Part of a small language model's weights.
Size: 17 layers, 7 heads of 32, MLP 576 GeGLU, 11.5M parameters.
Architecture: RMSNorm before each block, rotary positions, biases on query, key and value, tied embeddings.
Training: 322M tokens, 9923 steps.
MLP neurons of a small language model. Each row is named by its layer, matrix (gate and up: input weights) and neuron, and shows model dimensions 32-159. Each number is 128 + 32 x the weight over its row's rms, rounded and kept within 0 to 255. A neuron's up and down rows have the sign that makes its largest values positive.
After each neuron's rows, "fires after" lists the tokens most often just before its 100 highest values on Wikipedia text that the model never trained on.

L3.gate1 [124 127 112 115 114 129 135  69 141 130  96 136 177 135 138 114  83 164 120 171  91 119 127 147  99 193 109  87 102 171  88  99 171 131 160 109 131 140 122  90 157 122  92 181 142  46 138  71 123 153 102 187 164 152  83  67 103 148 151 158 151 154 146 180 195 110  71 134 134  86 118 139 127 102 155  95  87  94  93 115 161  91 150 135 131  42  66  70 137 147 167 185 131  93 116 139 173 151 148 158 105 154 110 146 117  77 118 114  92 114 150 134 149 177 141 114  67 158 158 181 148 124 150  94  93  69 190 106]
L3.up1 [196  68 161 104 110 102 132  46 108 115  77  66 143  92 131 194  84  51 104 140 185 123 104 100 141 125 114 124 176 173  86  81 137 131 144 120 136 117 112 162 179 156 144 187 130  92 148 164 115 138 109 106 121 153 103 131 137 141 159  67 146 187 124 130 119  49 156 178 103 139 131 144 137 113 121  85 114  89 151  78 148 161 152 176 117 174 106 121 182 110 158  72 137 119 144  74 150 100 109  76 111 124 105 198  76  87 160  76 127  70  85 123 107 174  53 136 110  91 153 125 136 113 118 113 115 115 147 135]
fires after: ", ", "= ", "| ", "that ", "T", "- "

L6.gate90 [ 88 122 110  39 176 151 115 187  94 124 130 104 114  97 143 114 121 117  80 109 126 101 115 126 120 150 124 171 143 165  99 121  65 115 135 151 152 126  93 136  86 110 127 132  92 118 179 106  74  85  69 109 178  89  75 132 106  95 107 156 170 124 149 133  90  67 157  66 118 184 170 139 183 146 135 149  91 117 110 101 142 150 120 114  85 114  96 135 146 123 102 181 179 143 113 174  80 109  83 111 133 177 151 155  88 182 104 115 153 130 184 135 129 173 125 106 123  66 102 134 228 149 126 139 181 141 132 113]
L6.up90 [103  90 101 108 147 110 110  82 146 103 146 194  89  87 136 126  65  92 105 100  80  91  80  50 129 218 108 114 161 129 103 115  60 155 124 124  87 133 117 161  65 111  93 143 160  98 134 153 130  91  70 112 109 173 132 143  93 145 127 157  94  71 147 171 121 113 157 140  88 146 119 158 113 130 126 135 114 139 149 136 148 106  66 164 100 140 130 135 183 150 137 141 114 129 153 106  86 165 131  76 111 129 116 151 118 123 120 110 184 113 184 127 110 161  91  96 139 162 105 159 148 114 124  81 149 123 125 103]
fires after: "'", ". ", "("

L10.gate479 [152 153 143  91 140 152 192 148 121 118 142  94 139 147 163  98 120 110 149 114 100 109 132  97  10  89  71 111 150  81 125  77 141 158 123 140  94 104 132 103 103  96 146  81 125 174 146  96 142 156 160 116 153  91 173 139 152 113 134 166 135 137 110 147  71 163  98  95 151  98 175 126 163 148 186 167 182 127  80 153 112 143 108 127 129 112 150 166 111 155 120 124  82  45 185  90  85  51 138 103 109 171  94 131 140 133 160 146 151 148 164 135 168  87 126 129 184 147 123 131 175 142 114 123 125 157 123 149]
L10.up479 [169 124 126 131 175  91 146 135 177 131 173 134  48  87 127 145 182 137 151  67 146 104  86 115  81 132 180 133 104 120 130  91 119 119 116 139 147 118 143 159 169 100 153 136  80  50  78  96  82 145  60 182 116 153 146 196 139  77 129 126 155 149 135 140 152 186 118 116 141 161  95 108  90  97 119 122 136 147 139  79 104 185  98 102 145 132  96 116 113 130 145 131 111 137 178 111 108 109 124 110 155 110 123 144 114  75 122  97 105  55 142 134 215 120 145 141  69  98 141 140 134 117 162 168 162 185 100 199]
fires after: "\n", ")", "|", "%"

L2.gate143 [110 156 143 151 174 114  96 127 131 191  71 119 167  87 126 238 140 106 118 129 114 110 163 133  93 197 135 120  96  87 141 100 167  79 146 167 129 127 142 171 114  64 155 184 123 137 119 149  49  89 172 115  92 176 109 128 103 166 116 157 149 185  93 113 159 152 190 184 117 124  90 124 120  97 139 131 174  99  56 142 151 113 177 150 147 176 192 171 136 128 149  88 107 159 133 158 147 182  65  54 108 155  86  87 110  62 127 132 114 147 139 119 138 155  92 135  79 138 112 100 136 146 131  86  99 101 160 113]
L2.up143 [ 74 131 151  98 168 102 153 160 125 169 120  82  90 141 177 121 120 146 175 175 107 113  98 154 124 203 112 140 120  59 166 112 126 155 151 141  83 167  66  97 154 125 129 131 129 135 109 136  92 129 186 132 141 123 180 116  97 119  55 161 124 101 141 168 213 136  95 137 154 113 103 102 152 101 116  81  79 133 153 156  98 130 162 113 184 144 133 122  58  68 143 198 133 136 135 146 133 156 121 135 192  67 132 160  62  94 131 169 105 125 202 110 135 131 134 196 129 187 115 119 159 111 133 135 113 111 141 126]
fires after: "S", "tt", "c", "g", "b", "M"

L11.gate158 [109  78 139  89 113  49 117 190  63 125 137  89  75 101 117 113 177  85  87  88 172 134 117 101 104 139 126 159 174  79 111 157 190 143 117 198 126 135 135  78 107 140 153 148  97 138 126 160 173 134 158 107 140  85 130 123 132 160 128  93 145 134 135 115  83  81 156 104 143 120 162  83 160 133 149 124 114 157  95 145 191  91 106 179 126 116  99  79 138 153 171 118 148 127 135 124  76 125  98  74 146 172 158  73 179 107 131 122 126 147 170 156 139 186 147  89  95 115 136 165 135 116 131 200  74  99  97  86]
L11.up158 [104  98 119  99  93  76 120  57 120 146 148  89 103  95 156 158 183 161 105 132 118 156  84  72 136 123  99 161 101 109 120 122 158 143 127 139 146 144 118  49 126 143  90 110 164 151 136 129 150 122 104  90  88 113 134 104  97 111 144 145 192  82 101 124 138 126  49 137 123  98 165 134 155 110 146 122 206 122 103 173 161  87 130 165 128  83 157 163 115 143 110 154  57 116 116  51 125  90 155 178 126 121  83 124 131 130 164 155 141  88 131 113 170  79 115 114 100 158  86 116 127 125  92 158  92 153 103 112]
fires after: "\n", "er", "z"

L2.gate135 [ 85 118 131 154 127  61 207  69 166 127 143  96 135 111 177 173 118 126 104 132  99 108 112 165  59 154 164 132  82  80 113 167 174 129 165 149 185 117 142  81 129 190 145 151 131 190 121 146 119 138 110 143 182 116 148 194 134 166 110  87  90 126 133 132 176 137 139 131 150 131 117  85 105 120 134 184 100 120 125  91 149 160 129 196 156 158 124 158 133 140 108 157 128 126 131 158 135  66 126  62 117  71 127  96  69 106 131 128 125 143 161 112 147 211 133 124  64  95 115  77 185 141  60  68 154 158 137  96]
L2.up135 [142 142 156 131 127 139 139 129 136 167 136 129 120 155 104  67 116 157  78  87  57 113  82 155 103 150  94 158 170  94 104  82 176 140 165 162  99 134 108 178 115 124 123  99 157 142 215 111 170  86  65 195 177  90  63 159 122 148 112 112  77 188 140 166 150  89 143  91 106 155 191 167 148 110  90  98 170 159 117 143 149  91 118  96  96 120 196  91 201 140 137 131 164 136 194 126 144 157 150 145  91  77 123 129 154  83  71 169 105  94 165 184 130  94  92 130 125 131 117 161 119 139 113 110 167 120 117  92]
fires after: ", ", "\n\n", "\n", ". "

L9.gate67 [169  78 165  52 131 103 165  91 166 131  95  91 173 130  72 104  98 126 169 106 170 128 123 162  70 162 124  96  96 150  62  75 185 170 102 100 132 112  52 111  99 182 153 100  98 110 126 155  94 143 159 131 148 149 117 137 114 156 167 129 179 109 112  97 136  98 111  88 126  85 114 175 150 132 141  93  84 107 103 140 160 159 100 122 160 124 143 107 184 166 178 162 109 113 113 203 126 136 165 192 116 126 100 199 162 101 179 111 176 139  98 123 154 123 129 139 120 154 170 110  72 110 128 143  84 134 162 155]
L9.up67 [141  91 148 141 140 111 124  37  86 119 124  49 145 108  26 104 117 112 189 182 100 105 140 174 101 209  95 125 137 139  69 123 153 142 149 111  79 127 126 158 124 161 143  89  95 156 119 143 135  80 103 119 148 176 144 111 139 159 163 154  86 135 151 142 124 154 189 115 148 134  97 130 157  60 168 112 180 157 145  89 150  83 103 131 157 149 165  96  60 125 102 137  75 133 165 149  80 185 138 157 104 157 145  86  89  98 104  90 132 107 122 152 171 155 100 140 147  98 162 129 119 139 197 128 181 162 188 114]
fires after: "–", "| ", "- ", "In ", "February ", "June "

L3.gate397 [169 111 142 134 155 132 144 173 152 143 157 104 114 149 133 129 172 150 130 144 153 192 179 113 108 147  67 145 146  74 179 169 112 160 162 105  82 166  85 152  91 144  77 166 102 116 156 130 161 109 150  74 153 127 117  95 121 102 131 138 107 115 167 102 128 147  73 154 116 148 104  96 155 140 139 166 122  94 124 205  99 142 106 180 122  88  80 137 129 137 126 149 179 160 138  88 113  87 177 102 123 139 163 166 155 194 186 183 165 122 147 130 160 108 168 124  91  79 143 191 142 135 132 118  68 137 159  63]
L3.up397 [132 103 103 110 113 161  93 115 123 137 123 127 131 161 146 127  95 139 189 137  97 169 126  55  89 156  74  75 147 108 102 126  91 167 116 106  83 159  51 127  89 148  79 111 170 161 138  87  98 123 108 103 150 154 118 134  72 109 127 110 159  99 121 104  99  85  97 146 162 144  73 142 144  88 136 115 134 117 124 194 151  93 109 148  97 109 125 139 113 187  81 134 101 110 153 109  96 138 157 110  77 203 134 106 130 175 164 115 147 109  80 105 141  80 152 129 128  85 143 121 151  83  94  81 114 110 134  73]
fires after: "'", "er", "á"

L2.gate389 [162 113 115 100 141  84 148 124 211 163  76 109 142 120 133 190 136 117 149 151 100 110 111 149  72 147 132 108  87  82 118 119 147 142 173 120  60 119 125  71 133 152 129 141 142 169 170 132 156 147 109 116  93 152  96 133 150 202 134 129 154 120 130 113 135 127 173  80 141  68 138 197 163 109 166 123 115 141 120 130 126 105 138 137 167 141 191 132 111 110 168 140  76 121 135 125 154 119 103 168  92 124 145 161 126 154 167 159 129 151 127  70 111 152  73 118 102  95  94 192 151 126 129 169  60 122  83 103]
L2.up389 [138 120 101 172 137  64 100 103 120  98 103 108 119 135 148 182  95 143 100 127  72 150  67 135 149 116  86  83  54  93  75 108 137  96 153  90  92 100 129 113 158 141 149 125 155 169 143 118 161 117  73 158 120 116 114 177 119 147 115 112  12  82 143 154 116 135 133  79 111 175 100 108  60 103 114 157 116  99 130 139 157  94 125 131  97 136 121 116 116 164  99  76 132 137 154 163  95 152 140 132  80 113 107 127 101 154  96 164 139 139 127 210 166 165  90 147 162 120 146  60 105 117 128 103 152 108 130 114]
fires after: ", ", "and ", ". ", "| "

L9.gate519 [176 138 145  90 124  91 159  67 132 132  64 169 136  87 148 156 122 130 108 113 118 104 105 156 168 132 133 123 130 108 138 132 128 147 101 121  73  39 145 109 105 134 142 134 152 153 159 101 102  96 158  57 132 147  95 124 107 189 143 178 120 102  87  81  97 140 133  83 134  92 145 181  47  90 145  93 106 155 180 113 180 113 160 114  53 119 133 139 113 138 132 150  53 131 104 179 162 145 117 107 138 126 124 154 102 180 116 146 109 120  77 163 119 122  80 128 119 164 141 141 147  91 130  92 111 180 134 129]
L9.up519 [ 76 146 110 111 148  80 110 137 172 163 127 142 132 140  72  91 133  95 134 150 174 131  99 154 113 184 148 115  59  71 131 126 164 106 109 123 176 159  59  94 147 116 136 114 111  92 160 213 131 101 113 126  87 119 139 128 149 152 210 218 120 129 160 127  97  94 145 101 166 146 208  92 128  36 149 196 169 115 148 118  47  99 145 132 126  92 187 123 119 150 131 128 154 141 145 161 152 153 138 134  91 138 181  71 177 172 108 145 160 159  99 177 105  93 119 114 164 141 129 180 126 149  34  86 122 121 152 104]
fires after: "(", "was ", ", ", "| "

L8.gate64 [126 129 111 157 156 154 118 132 108 128 133 151 145 126 186 198 102 102 120 159 128  88 125 100 135 110 108  93 108  99 157  93 141 164 143  76 112  66 191  98  95 129 186 124 131 172 134 118  84 160 142  92 132 186  79 199 162 138 182 138 170  65 170 105  77 131 144 120  81 143  88 105 128  94 161 108 119 142  89  91 141 199 137 141 162 140 140 178 148 120 120  61 158  56 102 148 165 188 112 128 153  74  95 144 117 134 105  94 119 175 179 141 174 163 158 139 114 124  87 104 126 112 138  94 155  93 115  76]
L8.up64 [152 179 130 132  66 105 121  55 104  99 124 118 130 168 112 101 149 139  79  25 107 166 166 147 117 113 145 107 116 171 155 176 163 146 102 135  99  88 113 110  83 118 117 137 156 144 137 164  98  41  70 132 169 121 112 138 120  79 107 115 143 106 135 144  78 184 119 148  86 152 123 154 138  97 146 120 108  93 104 166 131 147 153 115 113 110 155 158  43 146 142 148 123 123 204  75 177 131 150  97 157  94 157  93  96 174 110 148 167 120 130 164 204  65 107 106 119 170 134 140 165 175 147  85 135 105 143 117]
fires after: "p", "P", "V", "M", "| ", "L"

L12.gate146 [115 110 163 149 150 131 123 161 135 108 122 156 158 113 103 183 101  90 121 116  71 108  79  97 135 150  89 157 163 209 146 134 177 163 129 212 154 158 157 125 119 126 109 163 145 179  76 210 159 167 146 153 157 102 144 102 102 144 149 177 145 108 183 119 113  97 150  87  97  98 134 130 144 102 132 108 136 136 105 122 138 166 144  92 148 175 102 175 130 144 141 144 132 140 155  87  91 118  94  79  50 121 183 110 129  81 148 120  70 174 186 109 121 135 182 173  79 103 105  78 189 112 125 153 126 107 159 127]
L12.up146 [144 174 184 224 123 124 101 126 149 163 137 152 122 144  91 139 136  81 118  97 116 122  57 145 129 188 118  62 139 171 121 171 156 145 133 166 163 126 144 118 142 135 160  92 120 109 126 111 129 160 138 106 131 117 153 187 123 156 171 122  99 192 199 116 108 104  95 126 140 181 186 121  82  66 154 105 111 129 111 162 107  91 188 124 176 174 212 180 166 194 173 188 155 128 173 149 166 132 103 142 150  97 105 120 154 141 144 115  89 130  76 139 147 120 116 103 126 134  90  83 140 159  96 107 145  92 167 156]
fires after: "\n", "\n\n", "Candidate ", "Votes ", "Year "

L3.gate256 [125  93 147 132 116 145 149  79 113  89 147 151  70 155  96 190 109 127 162  86  64 128 110 187 117 146 100 102 107 129  90 102 168 141 119  67 152 116 106  76  97 136 129 146 194 164 143 108 105 137  72 144 113 138 193 156 143  82  94 125 146 130 146 130 156 105 120 143  99 102 103 133 150 134 132 136  59 104 124  52 127  95 100 128 173  97 105 138 128  87 132  92  97 148 135 130 139 122 117  83 132 108  38 102 111 161  92 189 140 128  82 152 210 159 105 132  94 146 156  88  91 158 161 114 138 146 110 106]
L3.up256 [118 108 143 110  77 153 143 101  60 160  72  85 121 169  91 145 107 132 125  93 118 125 150 160  90  70 102 170  89 151 109  92 128 102 139  78 102  63 114 115  81  71 116  80 157 140 128 148 117 110 164 129 168 174 160  91 168 120 136 182 108 118 199  59 120 169 132 136 133  76 120 113 149 110 141  98 140  88 118 204 155 119 147 183 184 102 118 157 144 140 112 140  76 122 101  85 184 143  81 201 130 129 137  34 167 118  82 101 137 144 106 144 139 125 125  84 155 113 120 128 153 118 124 106  79 102 173 145]
fires after: "C", "c", "m", "n", "the "

L5.gate523 [160 134 134  83 153 106 149 145 136 141 162 137 122 125 156 100 111  82 125  93 186  99 168 148 172  85  97 140 134  77 108 105  61 119 159 144  97  84 159 137 117 160 129 149 169  90  88  84 114 181  91 139 109 103 178 177 112  70 124 194 179 159 177 134 120  96 102 121  85 138  86 144  91 109 181 107 117  75 159 107 132 108 207  96 107 110 153 182 183  97 134 124 122  92 136 120 112 104 137  81 131 121 144  95  94 138 100 145  78 125 145 131 147 210 113 134 160 106 133 112  96 149 164 112 105  80 150 161]
L5.up523 [120  82 148 174 143 144 116 151  93  83 111 100 131 113  86 119 145 120 151  96 157 148 118 105 104 146  65 164 131 151 120 153 170  80 169  73 153 126 168 120 106 105 146  34 157 117  75 162 132 108 113 116 135 133 145 116  87 127 153 150 168  83 129  51 131 140 149 174 117 156 145  94 124  61 155  92 133 197  77 122 108 150 192 118 175 172 147 217 172 130 139 111 147 138 118 184 116 163  70  63  77 120 104 167  91 147  76 140 136 133 127 119 156  83 144 113 119 180  99  85 102 126 117 148 188 198  88 132]
fires after: "St", "sp", "d", "v", "j", "f"

L7.gate35 [152 120  77 159  60 175 158 109 104 115 135  89  78 132 153 105  98 141 105 142  83 133 139 180  32  71  89 142  47 120 128  51 167 128 105 121  68 119  78  78  81 143  93 126  93 119 156  99 118 113 115 105  83 123 102 123 154 188 115 181 122 109 129 114 119 124 108 169  68 142  99 132 111 109 150  89  97 176 142 119 153 107 143 132 121 174 103 121 127 105 164 158 170  82 112  95 173 101 134 118 132 135 139 125  86 193 114 220 165 146 114 110  97 145  69 170 147 188 160 131 123 119 151 144 103  72 125  90]
L7.up35 [123  81  88 166 149 173 108 108  96 124  84 123 116 113 132  41  88 119  44 113 105 113 115 138 149  92  81 146  71 190 127 138 184 134  59 170 140  88 110 131 135 170 152  89 101 103 143 185 163 121  55  88 102 193 136 166 100 165 105 119 129 142 180 142 158 128 160 210 162  81 104 137  99 150  91 105 139 114 122 122  94 102 124 173 142 112 147 114  80 104 122 109  96 160 157 120  80 149 120 161 121 147 116  89 180 161 133 140  86 128 125 116  93 151 105   0 137  87 123 146 131 186 143  98 145  95 100  98]
fires after: "| "

L2.gate379 [129 153  89 146  55 141 117 119 116 130 134 108  96 158 126 136 131 134 150 144 122 113  94 118 121 100  22 129 138 150 159 130 135 141 152 122 146 155  89 117 104 116 120 147  95  66 169  83 121 153 137  83 165 114  90  97 164 142  92  99 110 139 134  80 130 105 108 149 106  64  91 136 121 121 132 112 158 161 162 162 121 100 160 123  90 137  85  97 255 113 200 161 154 137  65 179 147 166 134 150 121  94 107 149 100 158 180 149  93 165 169 127 165 157 117 160  50 171 143 122 136 146  96 150 108 112 121 184]
L2.up379 [127 118 165 142 106 129 144 105 127 160 158 160 153 140 119  99  55 135 104 162 136 160 129  90 110  77  95 148  62 158 160 112 165 163 119 111 166 127 114 129 163 143  80 116  75 193 131 184 131 183  86 136 184 132 177 107 108 111 147 113 107 182 255  93 191 157 111  87  73 161 181 115 154 181 154 150 161 117 137 174 154 136 139 174 109  98 170 146 114 100 142 115 187  88 157 185 163 106 121 167  95 135 164 148 186 145 152  50 144 184  87  80 147 146 105 101 120 131 187 124  84 142 137  95  87  99 155  99]
fires after: "| "

L2.gate385 [137  89 140 127 166 139 180 112  95 110 113  97 151 124 145 164 137 119 102  86 124 132  54 128  26  89 127  66 131  81 106 129 137  98 167 110  75 136 166 137 142 152 177  97 136 155 106 115  96 107 104  87  80  98 117 112  85 121  84 132  47  98 112 134 107 119 137  54 144 131  99 111 104 167 136 170 174 129 151 104 167 119 112  83 111 117 169 132 146 169 145 138 122 126 144 120 134 173  94  65 112  99 159 143  95 107  72 162  84 130 159 178 168 144  54 122 120 127 129 142 108 140  90  88  94 114 197 173]
L2.up385 [146  99  85 138  89  56  93 140 125 182 108 106  96 200  94 123 183 129 151 129 107 136 169 162 189 129  95 153  68 109 132 168 135 101 152 107 155 127  62 138 103 119 110 108 107 179 152 131 167 127 190  95  85 129 190 116 130 198 100 105  73 165  82 105  99 146 186 108 138 127 119  97 125 137 165 170 105 143 114 123 145  99  86  58  64  96 126 119 131 137 137 154 121  68 130 130  91 151 148 154  93 132 129 104 147 188 108 172 112 135 177 122  43 119  99 114 124 124 106 125 185  98 102 126  89  97 154 105]
fires after: ", "

L10.gate237 [175 115 120 106 106 102 167  68 171 160 141 165 176 134 138 153  58 122  76 135 173  61  87 115 154 114 138 143 140 169 163  46 160 101 119 138  91  88 146  89 104 163 140 131 120 145 133  93  77 215 136 151 166 174 116  94 127 118 110 125  89 165 171 117  66  88 130 154  98 111 112 171 117 126 147 113 100 137 125 126  94 114  97 107 128 179  99 169 124 230 143 191  76 131  86  96 149 113 131  64 185 192 121 117 118 155 105 111 140 150 154  55 173 111 121 103 148  89 129 142  61 111 134 167 132 133  94 112]
L10.up237 [156 104  65  97 120  97 129 134 175  89 143 168 152  97 130 127 151  91  69 155 162  95 113 135 139 106 150 169 125 144  97 134 111  66 141 184  94 131 117 110  86 144 133 107 129 155  81 103 162 110  73 206 177 137 161 137 134 116  94 184 133 134 174 152  96 159  75 127 179 110 146 150 124  98 111  94 100 159 113 154 133 114 105 137 140 113  95 115  88 146  96 146  90 127 102 140 174 138 142  92 128 177 122 129 156 121  43 160 161 107  91 134  96 110 103 125 130 110 125 133  86 177 136 128 158  91 104  63]
fires after: "| ", ", ", "; ", "by ", ": ", "and "

L8.gate420 [118 125 136  67 156 145 110 104 106 129 154  95 134 106 167 139 131 138 101 111 161 102  80  97 101  81 143  89 137 142 155 149 155 177  78 163  88 128 158  97  74 188 155 187  71  97 140 122 130  92 131 148  98 172  52 104 102  82 130 133 139 112 171  96 128  96  81 132 100  70 104 130 140 153 177 104 159 123 114 116 138 175 136  80 159 139 148 122 134 147 151 111 137  92 148 138 201 107 152  89 146 114 160 129  68 115  74  81 132 194  40 130 113 165 146 123 135 104  86 154 154 116 149 129 226 170 107  96]
L8.up420 [174 191 165  90  97  80 101 102 125 156 141 161 100 113 165  98 101 141 127  83 181 104 133  90 142 129 169  64 152 120 126 167 122 160 136 127 122 107 186  61 120 118 100 202 144 128 212  46  96 135 110  83  96 197 122 138 126 114 153 154 140 121 163 111  92 141 146 172 127 148 140 124 183 128  81 126 120 126 167 119 108 109 155 126 101 104 113 182 131  81 111  94 126 172 165  98 162  99 139 112 127  87 126 116 103 150 134 135 129 186 153  92 149 117 131  91 100 177 124 136  98 131 144  97 148 186 100 147]
fires after: "V", "B", "M", "C", "c", "In"

L5.gate559 [129 138 113 100 144 107  85  74 124 125 109 108 100 135 172 183 164  92 119  96  92  56  92 165 155 143 121  77 136 114 135 127 157 118 154 164  96  99 134 121  29 137 128 161 148 197 150 113 145 121 139  80 113 163  94 179 141 133 159 123 135 111 137 146 110 106 189 140  17  91  43  81  92 106 145 130 142  94  48 152 126  74 160 100 169  59 167 180 111 133 143 110 128 143 127 155 100 166 151 131 103 139 135 184 156  99 124  89 131 133 108 144 174  87 113  58 169  98 146 113 135 195 125 132 146 148 136 105]
L5.up559 [135 136  88 112 138 101 142  86 135 167 119 172 166 134 157  91 140 121 143 109 100 132 134 142 134  91 109 110 121  63 158 128 130 114 152 181 164 133 116 136 109  77  79 109 139 151 218 164 111 139 168 121 177 183 120 149 123 133 106 118  79 182 144 138 157 165 137 154 128  78 109  44 173 151 115 121 138 117 147 132 106 162 123 147 169 122 159 160 162 152 104 138 107 106 117 116 146  72 138 157 116 117 117  76  69 118  82 115  67 185 149 129  84 109 174  59 156 125 116 163 110 119  96  51 136 129 113  88]
fires after: "b", "-", "m", "195", "c", "0"

L3.gate238 [132 108  56 165 133  77 157 100 110 121 119 100  99 133 100 161 168 160  91 121  86  75 133 108  95 160 163 124 148  99 115 119 190 110 174 119 108 150 153  68  99 147  92  55 151 134 141 136 110 175 121 148  80 109 103 146 103 149 151 157 134 108  84 151 124  81  82 140 152  97 108 130  82  72 128 178 104  76  47 146  82 118 107 106 161  92 171 172 130 116 156 125 155 152 172 126 123 111 108  94 156 117  99 151 158 119  93 193  83 136 147 144 130 183 108 166 101 131  68  90 186  88 140 145 122 163 104 101]
L3.up238 [197  93 164 168  80  93 105 100  86 174 153 148 128 107 147 118 128  91 160 132  99 165 109 125 140  85  90 165 140 103  75  50 117 152 128 112  70 118 196 135  73 129 164 127 139 104 149 148 143  98 103 114 104 121 123  94  99 169 114 127 104 128 158 156 144 198 124 107 137  70 189 136 141 154 104 148 159 125 116 138 109 129  86 122  96 150 138 136 170 111 135 145 131 120 158 124 116 130  39 139 120 128 137 181 144  72 154  93 137 114 141 120 106 106 150 171 144 186 129 137 161  75 116 199 136 122  76 110]
fires after: ". ", "\n\n", "in ", ", "

L3.gate561 [127 124  90  71 117 107 138 107 131 114 148  65 108 134 120 159 128 108 162  92 109 111 184 147  81 121 105  81 125  92 152  92 147 143 154 125 102 128 151 124 106  91 121  93 176 133 123  78 136  91 131  94 117 211  87 107 188 113 170 164 174 111 124 148 148 100 154 130 102 151 165 117 118  74 172 171 139 117 123 117 151 128 139  85 107 142  72 180 135 129 142 137 152 141 112 145 110  99 132 161 149 128  92 130  69  94  99 125 177 147  85 112 185 139 151 142 123  73 177 108 125 101 137 124 112 103  91 106]
L3.up561 [ 96 100 143 187 137 107 106  98 127 112  85 130 133 145 158 112 162 144  94 132 106 190 135 140 111 123  81 138  83  67 107  92 116 104 159 125 114 120 125  86 115 106  98  65 166 198 151 138 106 124 134 119 123 125 116 133 109  93 101 121 132  54 121 127 147 156  87 134 120 168 115 174 113 117  93  97 122 134  99 138  63 143 131 157 215  92  95 114 142 184  42 165 163 151 126 119 140  97 181 121  94 120 139  96 109 184 107 116 177 120 183 138 116 127 109  97 168 120 146  71 175  79 177  94 146 115 125 145]
fires after: "P", "p", "Z", "B", "gr"

L2.gate399 [149 110 163  90 143 127 126 121 136 133 120 120 162  87 149 163  79 112 110 161 140  81  98 136  85 135 118 109 104 129 100 160 165 148 124 108 114  49  96 136 101 149  79 107  87 143 125 132 101  97 155 173 138 126  80 167 130  98 127 186 135 103 102 216 100  37 181 117 176  88 114 168 191 167 136  83 122 167 152  87 137  97 178 112 140 116 166  96 133 145 129 106  95 151 112 155 131 180 126 103 137  85 131 122 116  84  84 180 162 150 142 132 183 176  58 124 136 161 143 155 131 137 156 200 107  71 106 152]
L2.up399 [159  85 171  97 132 135 139 148 138 127 123 115 146 129 113 137 127 166 140 142 128  91 145 171 130 137 150 114  85 101 165  82 102 118 176 108 144  97  99 166 166 135 149 112 100 107 113 133 206 134  85 149  84 122 118  57 141 153 135 102 158 101 143 134 115 122 171 123 134 164  79  47 127 112 137 176  88 137  86 166 124  93  87 100 203  94 129 152  93 163  91 123 112 117 172 119 132 132 108 141 133 156 175 100  87  97  56 136 120 120  96 173 106 125 107  65  94  78  56 161 189 164 119  83 133  96 183  83]
fires after: ". ", "\n\n", "C", ", ", "\n", "V"

L9.gate410 [155 147 101 168 144  96 132  89 104 185  78 221 106 120 159 122 105 118 112 128 149  85  76 129 106 201 112  77 181 150 126 108 163  74 105 156 131 104 135 158 157 101 159 134  90 113  85  51 170 166 180 153 140  93 133 131 129 117  84 112 132 126 124 107 150 120 159 153 148 196 132  97 116 169 150 117 118 121 140 140 134 157  92 166 115 167 115 115 132 140 129 208 121  78 113 123 136 154 168 141 147 131 166 101 155  63  76 128 120 121 121 175 108 110  79  71 150 125 152 122 140 159 153  79 161 110 140 128]
L9.up410 [167 146 133 144 108 107  90 138 164 158  65 133 126 116 113  47 112 132 126 112 151  77 107  78 119 140 156 162 148 117 129 160 163  82 173 150 136 115 123 128  88 181 111 144 107  78 123 109 122 163 142 140 156 151  82 128 128 118 149 128 147 140 135 111 137 199  50 172 113 137  96  97 137  86 162  74 115  60 140 191 113 150 104 138 162 170 106  91 140 178  87 126 116 125  77 145 163 143 132  96 149 126 160  65 150 159 157  94 116  38  96 174 131 117 171 181 148  91  79 214  87 200 113  93  85 113 165 151]
fires after: "\n", "| ", "(", "was ", "Bor", "; "

L3.gate458 [152 132  94  61  70 119 103 152 121 123  96 173  62 170 175 139 153 160 122 117 137  88 118 103 153 130 141 160 127  92 114 130 108 160 148 126  91 112 185  52 151 127 121 158 144 162 190 143 134 111  74 133 161  83 139 116 140 111 100 130 160 106  84 134 109 135 144  51 162  83 129 112 204 166  65 144  45  92 111 119 140 137  94  67 161 117  99 117  51 134  85 140 105 101 153  99 180 104 151  91 121 156 138 183 188 171 132 160 163  86 171 119  82 141  89 122  82 159 180 139 148 138 139 159 117 168 137 123]
L3.up458 [101 154 149 140 109 112 109  87 121 193 156 135 123 144 140 136 150 107 103  96 104  85  75 151 179 123 134 144 170 114  61 155 128 180 109 153 162 175 148 122 161  99 138 154 147 138 106 126  85 133 109 132 137 124 117 162 119 117 115 130 132 121  53 157 143 151 118  79 157  91 147  94 134 137 107 115  99 102 109  95 134 162 104 100 105 119  51 168  99  96  86  93 110  87 168 133 144 123 107  56 113  93 147 132 155  94 104  93 109 112 155  31 129 130 147 168 125 104 139  55  55 113 148 144 141 182 102 129]
fires after: "|", ".", ")", "=="